config = dict(
    init_std_o=0.013,
    decay_shape='linear',
    seq_len=384,
)
MLP neurons of a small language model. Each row is named by its layer, matrix (up: input weights; down: output weights) and neuron, and shows model dimensions 32-127. Each number is 50 + 10 x the weight over its row's rms, rounded and kept within 0 to 99.
After each neuron's rows, "fires after" lists the tokens most often just before its 100 highest values on Wikipedia text that the model never trained on.

L4.up87:45 56 55 35 53 41 63 63 51 62 74 68 43 65 43 50 45 38 43 58 48 39 42 40 59 55 72 59 49 46 55 51 37 74 61 63 51 60 49 45 66 53 48 47 45 51 34 38 47 49 48 56 53 45 27 45 51 71 52 48 66 39 53 48 31 60 41 40 37 35 54 47 61 38 45 59 52 57 44 72 49 40 45 49 68 46 60 54 56 41 45 37 67 64 50 49
L4.down87:61 39 31 47 41 59 53 56 57 57 56 43 48 40 68 52 56 61 47 63 62 44 51 62 32 56 50 49 51 48 41 47 40 77 52 50 45 52 50 48 44 59 51 44 63 52 46 60 47 52 61 36 50 40 45 33 42 43 42 24 64 75 37 47 51 44 65 59 32 27 56 58 65 40 53 46 55 49 48 43 45 36 62 50 56 52 39 60 53 41 50 60 52 57 46 68
fires after: " the", " born"

L4.up432:49 46 68 43 54 58 59 43 38 69 45 30 60 36 35 43 45 60 42 66 41 42 50 45 51 47 59 51 47 43 33 59 63 59 57 41 46 52 32 52 57 53 38 54 29 52 47 61 39 67 42 54 64 56 37 40 56 42 28 38 59 52 38 38 55 42 52 28 32 63 34 51 58 52 66 49 46 37 54 58 48 52 59 46 58 47 35 62 52 63 58 41 44 62 50 43
L4.down432:45 60 63 77 60 42 47 42 52 35 39 68 49 34 45 43 59 36 54 60 52 47 29 48 55 46 49 58 59 35 60 54 42 61 60 58 55 46 40 47 48 46 61 56 42 52 44 45 44 52 52 63 54 41 48 39 42 58 38 58 58 40 48 67 52 48 29 60 45 43 41 65 31 40 63 46 43 46 48 60 52 50 45 48 45 42 45 44 33 73 43 46 67 47 67 45
fires after: "2", "-"

L2.up331:47 20 69 32 58 41 74 47 42 42 41 44 58 69 50 57 54 42 58 68 60 57 73 52 52 43 56 43 46 58 31 31 58 60 58 42 28 60 53 70 41 37 60 49 45 53 48 35 48 47 57 50 55 59 55 47 42 61 64 40 50 46 58 59 45 46 44 57 39 40 62 39 58 56 43 38 50 52 51 44 32 52 57 61 47 55 56 52 42 48 22 46 68 50 57 53
L2.down331:51 58 63 41 51 59 40 47 43 39 56 67 47 46 52 47 50 43 47 66 57 47 54 41 52 65 46 70 52 43 58 40 57 69 39 45 44 51 61 65 49 58 49 42 46 58 47 50 66 49 52 50 28 56 54 46 40 60 57 59 37 44 24 52 45 39 60 53 62 30 38 43 59 55 55 48 39 44 69 29 52 44 55 52 37 36 46 47 54 42 41 54 52 57 56 49
fires after: "\n", " the", "The"

L7.up350:57 47 38 55 33 48 54 51 48 51 51 81 46 47 52 37 37 37 58 55 45 54 49 38 44 47 55 60 66 59 59 30 39 66 54 48 38 58 58 48 50 51 54 49 32 62 53 69 57 31 28 40 51 48 37 52 57 54 46 53 56 36 53 45 40 55 43 61 51 67 56 54 58 72 64 58 42 38 52 41 43 52 52 37 57 60 34 49 43 53 52 41 43 64 38 35
L7.down350:59 42 54 58 59 64 49 51 55 57 60 50 56 48 37 43 49 72 48 49 56 56 38 48 61 54 45 55 27 59 63 48 54 50 52 65 57 46 45 55 51 39 47 39 50 52 47 60 71 47 46 45 53 48 76 58 46 38 55 46 40 59 43 62 44 62 51 36 45 58 52 51 74 50 53 72 57 44 57 49 36 44 47 61 45 37 63 60 30 50 28 62 28 45 53 50
fires after: ",", " in", ":", " to", " the", " of"

L7.up316:48 45 55 37 30 41 50 40 46 55 43 55 41 54 43 62 57 48 57 42 44 62 35 62 71 29 52 70 50 57 43 60 59 47 75 44 50 55 54 46 64 43 53 69 51 47 60 50 38 53 61 49 41 76 34 43 61 56 52 71 58 54 51 64 42 47 53 59 42 45 56 42 55 63 54 47 43 60 56 39 75 54 57 63 48 36 62 41 47 63 58 43 55 67 58 62
L7.down316:36 64 55 53 48 57 67 61 71 62 39 33 54 59 39 30 50 48 45 50 36 47 44 49 58 51 70 51 45 48 49 49 42 30 52 49 37 70 49 48 46 61 48 50 57 48 51 45 42 53 60 54 60 50 45 51 39 44 39 60 53 66 44 67 47 59 29 52 48 49 48 64 51 51 50 36 45 59 40 54 55 42 59 45 52 65 49 66 64 44 73 71 35 49 50 59
fires after: " ", " (", "0", "D", "i"

L4.up16:69 67 40 64 41 53 41 59 35 43 28 57 41 36 48 60 41 25 51 53 38 32 51 43 40 58 45 69 49 44 50 37 54 42 41 77 48 43 40 64 58 47 43 36 57 55 56 57 47 68 52 55 45 54 44 48 53 40 53 49 40 65 40 60 61 47 38 59 47 41 69 56 56 44 67 37 64 46 49 39 44 67 35 37 47 56 67 33 44 60 55 50 44 35 58 38
L4.down16:65 51 65 44 53 38 59 67 62 54 57 70 38 52 50 55 49 50 52 50 25 45 42 63 57 50 39 41 53 50 50 64 51 33 57 50 60 26 70 53 53 31 44 54 54 66 43 55 47 54 47 53 72 44 62 62 41 54 53 53 46 44 42 47 51 56 66 46 51 47 51 61 42 47 42 65 57 50 53 29 56 40 50 47 52 45 36 31 57 45 42 56 41 21 57 54
fires after: " ", " A", "s", "Á", " Ja", " X"

L2.up193:45 52 55 46 41 36 65 46 71 53 53 45 48 54 44 29 55 58 31 64 39 62 54 54 55 52 62 30 51 54 58 30 46 76 67 31 33 57 64 33 58 43 44 49 47 46 42 33 61 57 49 46 48 41 54 45 48 48 55 58 65 51 40 41 29 63 47 55 62 39 64 67 44 49 66 50 39 65 46 41 41 48 49 72 64 55 59 45 53 61 54 44 44 63 60 48
L2.down193:59 47 81 54 48 44 49 48 63 51 36 42 70 56 48 53 27 48 43 44 48 43 62 39 46 47 63 68 60 46 57 46 36 70 54 56 48 54 46 51 55 46 58 43 38 42 61 40 43 36 53 41 41 50 41 60 51 47 45 49 67 33 40 69 48 48 50 47 64 57 52 46 66 72 56 47 67 41 51 48 50 48 46 43 73 26 58 49 25 26 62 57 51 55 50 62
fires after: " the", " are", " was", " were", " is"

L4.up284:49 43 50 55 58 31 51 58 61 47 53 57 55 63 64 46 40 52 58 51 47 54 59 40 40 15 55 46 46 36 40 54 59 38 52 65 43 49 52 60 61 50 66 34 47 39 42 54 44 45 58 62 59 44 56 62 53 54 42 61 45 69 44 51 81 62 46 52 50 43 55 62 43 57 66 47 60 65 46 60 57 57 42 32 41 61 40 18 57 45 49 39 57 60 39 50
L4.down284:61 44 48 49 55 52 53 33 48 56 57 52 52 41 39 57 32 43 51 41 30 43 50 55 55 40 46 54 46 61 46 45 42 50 60 53 53 32 53 36 44 43 51 61 35 55 50 44 36 52 69 63 77 46 40 48 51 53 59 59 40 58 55 58 54 50 34 50 51 33 56 48 24 43 49 53 55 70 41 71 38 53 46 63 40 50 35 52 50 41 38 52 43 57 30 50
fires after: "\n", " "

L2.up66:64 52 61 40 56 51 48 37 59 59 52 47 63 62 51 51 44 43 34 47 75 48 58 56 53 51 50 42 52 54 58 65 61 52 56 40 38 64 52 56 58 60 52 36 36 50 50 47 46 59 53 45 48 40 39 43 50 64 49 48 41 51 48 45 39 46 65 34 66 57 59 50 42 45 50 46 52 64 43 52 39 50 47 40 61 62 45 57 53 46 67 31 68 52 58 32
L2.down66:58 46 44 59 46 46 56 54 45 55 51 54 63 70 52 46 65 68 50 42 62 46 40 62 53 69 44 44 46 43 56 51 57 72 43 36 54 58 66 49 48 54 60 48 51 52 65 36 61 55 41 40 47 53 57 57 71 47 63 44 37 49 59 58 50 48 65 52 56 65 55 50 33 44 41 33 67 59 49 45 46 48 55 32 38 56 40 53 52 49 51 20 62 47 55 62
fires after: " the", "==", " The"

L7.up307:38 55 41 56 37 34 30 52 45 49 49 51 44 47 47 49 50 41 56 62 50 37 54 52 33 44 53 59 51 52 58 62 52 57 60 69 54 55 63 47 55 56 52 57 35 57 62 52 54 59 41 57 39 54 48 61 47 43 74 53 39 50 33 49 47 45 43 46 45 35 30 78 68 40 51 43 45 69 27 44 50 51 58 52 38 33 42 39 40 83 56 66 46 49 36 54
L7.down307:49 59 44 46 56 54 24 53 50 49 48 43 44 49 54 53 52 61 49 57 32 27 31 53 48 43 48 48 63 49 53 46 51 23 56 37 48 54 58 52 48 50 43 48 43 52 66 60 73 67 62 59 50 45 34 59 30 58 51 61 45 50 45 62 34 52 49 61 36 51 56 59 56 42 38 37 48 62 32 49 50 50 42 41 60 44 40 65 64 55 69 64 37 50 48 65
fires after: "0", "s", "ic"

L2.up597:41 41 56 51 58 54 65 52 49 56 58 57 55 61 60 51 59 60 53 50 57 45 43 51 51 62 53 46 39 36 34 39 35 33 60 87 50 41 53 51 38 48 59 42 47 60 48 48 53 67 49 62 51 42 57 43 47 80 44 54 49 45 55 64 73 53 43 55 45 52 68 65 49 43 58 52 53 46 69 65 55 65 42 46 41 47 63 49 36 46 55 34 47 38 49 55
L2.down597:42 52 36 54 48 69 65 40 54 58 55 45 61 45 48 50 66 40 63 52 52 45 54 46 40 42 52 43 55 61 59 60 66 34 54 53 57 52 30 28 63 46 51 51 41 53 45 60 33 75 63 57 55 52 48 52 57 61 25 59 32 47 53 70 46 71 39 49 35 33 47 41 32 40 45 44 45 56 54 52 49 53 44 52 53 64 34 42 58 43 48 61 54 65 49 47
fires after: "\n"

L2.up196:37 56 40 44 53 63 58 28 41 58 48 56 57 49 48 45 49 58 42 62 63 71 58 69 52 37 55 60 40 57 42 48 43 64 55 45 33 58 62 58 35 42 52 28 53 64 43 34 41 69 51 43 50 35 27 43 39 47 60 63 54 65 60 57 46 62 46 39 43 50 41 48 59 45 63 61 54 48 40 76 40 48 59 47 59 59 58 57 54 54 33 44 38 57 51 51
L2.down196:55 64 54 49 51 49 37 60 40 57 38 54 64 56 45 51 25 62 57 35 39 43 59 48 52 46 66 46 60 52 51 62 41 68 42 55 55 40 64 46 42 49 68 46 42 50 58 40 57 47 57 47 50 52 51 53 57 57 55 55 43 44 49 64 40 60 60 56 54 31 47 42 47 41 44 45 35 41 42 53 52 34 62 28 39 50 45 44 52 40 57 59 47 66 53 77
fires after: " the", "The", " The"

L2.up551:37 48 53 55 57 47 62 42 55 52 49 63 71 39 33 37 48 42 45 60 49 49 44 67 51 46 45 41 57 60 51 47 43 72 66 71 47 48 60 44 44 38 53 52 59 61 42 58 43 50 33 47 49 52 37 44 41 34 55 67 63 51 46 42 37 47 43 54 43 50 31 58 42 36 52 67 49 40 46 45 36 63 20 35 37 54 44 48 60 56 53 45 56 51 55 39
L2.down551:48 44 24 39 40 43 56 47 31 36 49 43 44 66 53 33 47 46 60 49 38 60 53 51 61 43 50 24 48 73 46 56 38 51 52 58 38 60 58 44 50 43 24 57 56 49 59 57 37 55 38 61 40 45 39 62 64 46 48 53 52 40 54 51 58 59 55 52 33 42 64 50 46 49 33 48 62 76 37 49 49 36 27 43 55 60 43 48 51 63 40 52 61 63 37 54
fires after: " the", ":", " The", " his", "|", " of"

L2.up554:32 51 36 50 64 36 59 48 52 46 62 47 42 35 56 67 49 48 44 56 39 44 45 42 43 42 54 57 58 40 58 34 55 57 44 37 60 51 58 52 50 53 56 34 49 45 48 50 46 58 23 59 74 58 56 69 63 58 57 67 39 58 54 54 48 58 47 37 45 48 66 49 36 68 47 54 55 59 47 33 59 65 51 61 34 41 38 46 51 31 30 58 65 55 71 51
L2.down554:40 52 37 54 43 51 52 54 55 64 58 47 52 47 58 50 37 48 67 74 45 42 61 46 59 42 53 56 66 46 47 40 60 59 50 52 61 46 57 31 46 52 62 62 58 45 43 73 47 64 47 56 59 45 56 56 59 45 47 50 41 58 51 65 55 65 32 57 22 41 67 46 26 50 50 51 55 61 49 51 59 68 47 51 39 58 34 42 54 35 36 48 54 39 65 40
fires after: "\n", "-", " ("

L2.up494:69 47 48 53 48 30 55 58 44 52 50 74 33 23 63 50 34 34 47 38 48 53 45 33 34 43 62 75 72 61 45 43 46 46 54 53 46 46 47 51 46 50 38 46 61 50 63 52 61 38 41 56 56 57 56 64 64 45 46 36 36 47 51 53 54 59 28 53 54 58 41 51 41 49 34 58 31 50 42 54 45 45 57 53 44 50 39 54 39 34 43 57 40 44 50 52
L2.down494:63 49 38 51 34 50 47 49 44 53 48 52 52 48 51 34 51 55 53 38 49 48 46 67 61 35 61 43 36 45 50 45 50 35 37 49 56 62 42 65 30 45 37 65 50 61 49 54 56 46 70 63 64 55 45 48 53 40 31 28 60 46 55 62 30 61 67 50 54 60 49 35 64 43 44 58 48 70 47 46 49 51 63 33 55 56 56 55 71 57 33 75 60 47 61 37
fires after: " New", ",", " in", " of", "1", " Los"